Weights of a small transformer language model: a variant of Muon for these matrices.
MLP neurons of a small language model. Each row is named by its layer, matrix (up: input weights) and neuron, and shows model dimensions 64-191. Each number is 500 + 40 x the weight over its row's rms, rounded and kept within 0 to 999. Numbers have three digits each.
After each neuron's rows, "fires after" lists the tokens most often just before its 100 highest values on Wikipedia text that the model never trained on; "fires on" lists the tokens most often at its 100 highest values on Wikipedia text that the model never trained on.

L2.up877:411615521481482556485460474513527467464545465512469470535545448475479507459477492480500500497465503531466436446467539505534549472382462482426530519555470486515552557450553425513487402568390504459531488499484516456466442522545555480513543466577524406551453521447474550503502494504496498497482458485493545517524572438476507489507485529493550517446508472508497444467544442527468472469534
fires after: "er", " det", " r", " se", "est", " St"
fires on: "b", "ber", "ail", "ather", "ro", "lected"

L2.up1487:516551484526490532454530488544465480524515454574476443531497480499484535487503519578501495386559548479466510464487532518422526467502534524514516601565539507537445554460544547537549473516589526498425526494506510502513505541560489544524556478553462500526415514492450553475449479494516501456554469438527503545570421482562472542489486505514514493496456454485483520453505464474476505588487
fires after: " to", ".", " of", " was"
fires on: " h", " n", " f", "\"", " t", " inst"

L2.up1053:443540489456509423489486535458482555522462500531508535523475471494506446509488498458437490530566519542496504577540510520509440490453528428534460447506509503469535529523543462462559474532526600517493480526556477442453492517432479465524528508586482517475412453453477504463558498508454450467513451505454498524500469489598487499484522450490526454478544517556471421436509478580555476453509
fires after: " pro", "ro", " Te", " Pro", " te", "stit"
fires on: "duction", "levision", "at", "x", "or"

L2.up681:521471502499492442500478528508459445513489418521515486473499558455479457497537513476555473469555501453498495519488492548503471434363537526488520531534535453478514515465500459547497511458552537448436547439492567503507537485509520512482474443487476541534470470503582460394554529527487430587537459526507559524516526439584483437450497498521489481492541486535455462478537446492508471469458
fires after: " con", " sp", " s", " kn", " h", "on"
fires on: "ard", "n", "ac", "end", "ol"

L2.up50:458522489502545558553477527495519565489551492528502513464516488505508466428569518521538474470464523440469521401485474483476573408435495490557504423489552555454520484496527592500485475479505492473523507477425534462495451497559485491489451552429527402511463454524535435475550467458503481538567497490632397560469508559505445504573407569475488559516470546483496536499557487524555483472493
fires after: " D", " N", " T", " l", "D"
fires on: "ud", "ok", "an", "ul", "angu"

L7.up886:571490474519548515455523544494477414468534500434524464522471459474480495555567520476513596527482525428536473427471548477470456491443492539469507526511495520529493523501504493431546518460537461478415501493526453556449483506503476470547460463489445510499481516569571530524464491459572536517470545510444452516521585564571429466447491486559451441466438512473506592454488516437492490491486
fires after: " |", "\n", " Europe", " s", "|---|---|---|---", "unn"
fires on: "\n", "|---|---|---|---", "er", "uff", "on", "an"

L2.up1420:448519423526453493508471513474485502483397490552470516494534523514459537598455510478464464441424501523468429493397586487496512551547471551508533524526583434555521481523594437576533525519598542520497552428469497554444441530522456542479522559542567567453533525524481520530476527564471472473527472495518558537474468464514502449564575502464475535506490482449547523528512510415539456511501
fires after: " F", " f", " Gr", " V", " B", "el"
fires on: "ig", "l", "iz", "ur"

L7.up1392:485473455564474437470502491484511530479484422484497465437591477540502518517408461485441537493500565532447524493568445445501568486481498505547528496507482510518454472486603399549582537466515534496459503517447520454501493625496464516513546407464527513470541500520523497518488572501509463470484466585458503474528467514443569524503396438550522582490482514493483510489497487489502462542476
fires after: ",", ".", ")", "ish", "born"
fires on: " the", " The", " was", "op", " "

L2.up1534:488435545527468515552576523511504492521514521489525420454526500503520517483443481444513543506522492406512442467479530469545484562488460441523508480494426493432509491512525514493497480497490538589542414477452502565497487524537491494500488502439437527527482526573556507495479460488433463448564533542493499429494520480522471494528504527555509531523634562510520475486468508553538454475468
fires after: " l", " s", " d", " ad", "l"
fires on: "old", "and", "in", "ate", "min", "am"

L2.up1048:594517492447513468496444442449466479545517508502526524518542558570542514481493506526463445481578514493432523461541454452434421532505452475482465507588521479536553564517516440536481504515533558419482441529472483536492535541519460454490537552515532468480461532507553511500500549519529434490516499550438496522479502529526471513466544454481502506537464540474430459491468453456493521509542
fires after: " H", " h", "am", "s", "em"
fires on: "ir", "ard", "and", "el", "at", "ow"

L2.up1412:509499467527471522481572509493489479453420515467505451496545493508539507471516482475473482510504504475434601524497517452456438532454541535512522483502436539484501510446588503526479522518510488527522499490558533488506537469467531435545498469509483603497474537442506514465434456527501509497483448505518533491414454561550530440505471443413475468514577503521549479507531452512527452500513
fires after: " F", " H", " min", " h", " E", "in"
fires on: "ot", "er", "ut", "old", "il"

L2.up699:477501541483549560529486492446497489546512435490532454487518472467496459512476507535475444497524438524523552490519517471514555500532413521508468562443522517485466501422464526485422481502540530528500467423544542556454523465556586553568505445559525489510559431505497426578527434497505513496443432552532481496488526456540495552492449533528538468494457487501506440530552553508545518522557
fires after: " Le", " St", "ash", "ire", "inc", "2"
fires on: "g", "ip", "ev", "ment", "ington", "024"

L2.up972:480471569565435550510433522547508448545508484446532516463514520523545443510571503544532475482587514475521436465492518471491514526500491525537507497637525468495499516483486508464427515471474477491511509473502484465502480580444511527461553499509467560478459490504510488485479470517561591502499569498432486551490472503433544516460483473523407459474532567509506440465513521475458469470507
fires after: "hy", "y", "ul", " Or", " ch"
fires on: "ang", "s", "g", "f", "ig", "d"

L2.up76:516578546448396536502415466493543487566538455432419541431545521510476481447422473540483487546538537508528564496468501474529563483496441502468579561529492435508540501493418469516533473486506499455460587471558545502511518495543478493541562476490499468553481517580484449518481517477562497581466556495474512509495471522518557514476460469535542546461499421502489476513501525490501476405509
fires after: " p", "eb", " St", "ir", " Year"
fires on: "s", "et", "at", "hy", "o"

L2.up1440:529516523469552541438582465531536472473473389530490499503489465462442477509499505512514603474476541503474533487482504460505465444570519504524505461552509483523497461486493537488539501487535512613509491538463532434516516489540495559578502509464468516522470495564533463536516509510476460437479500469418511499537541472544562485453620520470516457428510501484533564468445471518515590495423
fires after: " Mon", "C", "ac", " In", " Country", "u"
fires on: "t", "ter", "l", ":", "ation", "et"

L2.up1185:416510495460518505597527501530446469506485501514583473565460476449513504533395445488526557590455468416502520483474460560529514522592514594507478482559470485520447503548518533542483460552546494460470525482460459437459505512451427497502562449455495500485404484521494510481398496512493553584456501495521508435523526515538456519468521521573522472496529457491503509485447484415539461458465
fires after: "a", "u", "ri", "g", "i", "e"
fires on: "a", "ug", "al", "an", "ic"

L2.up220:516506471421536470497528499515519519498460450466445463534387411564539544443489541474463431538436501457499454491531489526495543409548461487576557553487522528479473564447496545503523498513543484501541470531471516496528479536481443532488512560476540409464411530410465488558526432441554447526502531498494448503441461502520513540473411496463523544443483500557536573537464508531497565471453
fires after: " N", " B", "u", " t", " T", " n"
fires on: "g", "um", "en", "ob", "im", "ong"

L2.up1253:551504482532558495485485507468511495556497514468509550513567453463482498503509537483463452544534586478579455497516578456571540475483485524545475470506457527473478493512518463482435521506567528449550476513532431455547526485560443570448460491494497527530486537498467460550483484494456444505427548472540489471496465454522535503528468564396457518562535465522511389532515443519445463434559
fires after: "ol", " A", " l", "ur", "ad", "ar"
fires on: "o", "z", "os", "a", "is", "i"

L2.up938:440520488582487507536442474550484520506429489506503388475519481455471513533459452486556462475538512515504543487489498537488493535486458458482513456583455494500445507574487520485448500532510484436481515576490449531445519433514428424485480481454575604494538456524449486534508435561513503466560475477463517507500545469496502499461466450473421561542520510426552465552528472565573528474518
fires after: " R", " H", " min", " sp", " fin", " Gr"
fires on: "ut", "ot", " Pol", "ell", "anc", "h"

L2.up974:475426510571560530520475539487451496551447518502491457437495419489550560527569495409524462503447483572509549438579503535477463468407571419614555556532538466553442513531517520545595420517538448506494455483507516540495521474492485469520474557491454480498502471476529481445466422510514455482556590428545518553502490530501501489556494502501484533513497507429503501514466493508478491447618
fires after: " P", " Gr", " gr", " G", " R", "H"
fires on: "ad", "om", "ig", " |", "is"

L2.up124:491467521424502418482488557536526509557493426503470449569547529512465498439517466453494546462551533561526554515502553546489481540524481462454506493509501423484532543525518521445466460543541502466440461409480474536479521458446576505530475506441527484531474564480510489413491496455537484529461563516393506477440517517554455507596570495481461490456474508478456457463494545529472457550490
fires after: " S", "u", " ad", " qu", "port", " s"
fires on: "ar", "z", "le", "min", "s"

L2.up1333:573472488568480487550536536523455488514479524439434462478487523530568486504539472510556573583542477491511432542569483480528430488481511503498477475571466458444440528469508502513484483511486496506531460493487542525506462487579529483507423552393553485524513448480529469494467548485493475524490492382531384500486476498564486501487439420470540512520521405500507421510496505481508541479483
fires after: "h", "om", "i", " ext", "s", "c"
fires on: "in", "ol", "ic", "or", "el", "b"

L2.up760:485517562479499429484533474509516429488529524447418517524434481557612465490543509561525472542490562486497480534441482461411507493488504543475479492532522450521569454472460528496485470458498512413485560534468556479547540461498522488584510401432554574538513453506467556454535505494509480540457449532449469441508453528546506537463454559525542531546464532500588515444481452505497528452500
fires after: " V", "ov", "ro", "b", " v"
fires on: "el", "e", "ich", "let", "ess"

L15.up84:561454584513539542508502485483565515473460527528462519533526479521473463463507511449512543463514499480552492490497446476518470522552441480490502480515500484448458508474494498451467521440501451517506540503512458595416525542499515541576458486451439548469530518490475457500541506455575494537514483541518528508492482476437496484484515470475486450493467450507544536580462576450431483400484
fires after: " ", " ("
fires on: "2"

L2.up812:604503501393464453588520496525519490488511530496484581536483522492540446502538447524547497545567516522510506525544482505490392507501568441503462481525523531523529506470444536528536502466502549525541483448496494487477527485575517465516528516511519515499492469470455481463549487464465481561503516537522527506527443480513457549422502537482504460488520448517443547509573541473547490460512
fires after: " inv", " s", " ass", " ac", "v"
fires on: "est", "ist", "ol", "ound", "cept", "uff"

L2.up1216:522484546522494442497528498516532467537513467558458520447482561516592487471514505514552540573475488476511506482477471477473472453411427511524467443478554533527456546459509513429523526515534575461519496485520494455528457486505573472520461576540406528435465525501551475502466528479534505512515501537466444494484549482471482467410454500519465457555541519476474444553499488506507473549502
fires after: " t", " T", " comp", " pro", " c", " o"
fires on: "w", "ax", "ok", "ry", "am", "ell"

L2.up1408:552448516486400525474514478502510500476571486486519518509576401497544497507533490488452474516513435470536522449553451510497537487508429433451466531445471520625466568455484497503458515462465520457571531517473538403511518506470577502496540514454535563498519420538484489530543491500480442456543548486499543502489459470421461447474499398540506521531491586489456479460492523512540509480457
fires after: " H", " N", " n", "″", "S"
fires on: "W", "ort", "w", "ill", "unn", "ong"

L2.up1107:543562473455469436512397527491552511519557578539524483465490489510538508486497468443502565511554523553494490450472456496533491482491532548466542510425553524407469486528499538462577483513580507504562492511624530503514521484499491511566486529531532549496517420461502504524512478477483538484508436437497522537504478537533450467439577463517506505491487527479425477491480460479483467447492
fires after: " Comm", " comm", " act", " J", " j", " M"
fires on: "it", "or", "ourn", "on", "inn", "ander"

L2.up529:492467515464513589422584502475514456459461473507476518522537542513453498591437469484474566424526474383462481531514505478429521537467491418597577506525519590523485483561502433487484443510496480479516525526467495549443492554500464462479512493495504483519511514580471466519487517535444479556540526448472526546513497447521423465521479399529462508494494504548534527526495537416447531509528
fires after: " rel", " f", " d", " per", " l", " mov"
fires on: "ig", "augh", "riend", "forman", "ove", "ie"

L2.up162:436431500594482489480457493552475432523533441499529490446560445471517422534489459515552492464539534523565562541434557473457504509541479591538509449520496471454569477446530583547580495491537513525516510503491492453505513476449490494431450454561448524475500531475537508586489546438464483485445478446484491530452471504521506486415486557483459563518536490470497473478520499536552501508506
fires after: "ec", "ur", "ri", "y", "ro", "i"
fires on: "e", "i", "us", "s", "ae", "k"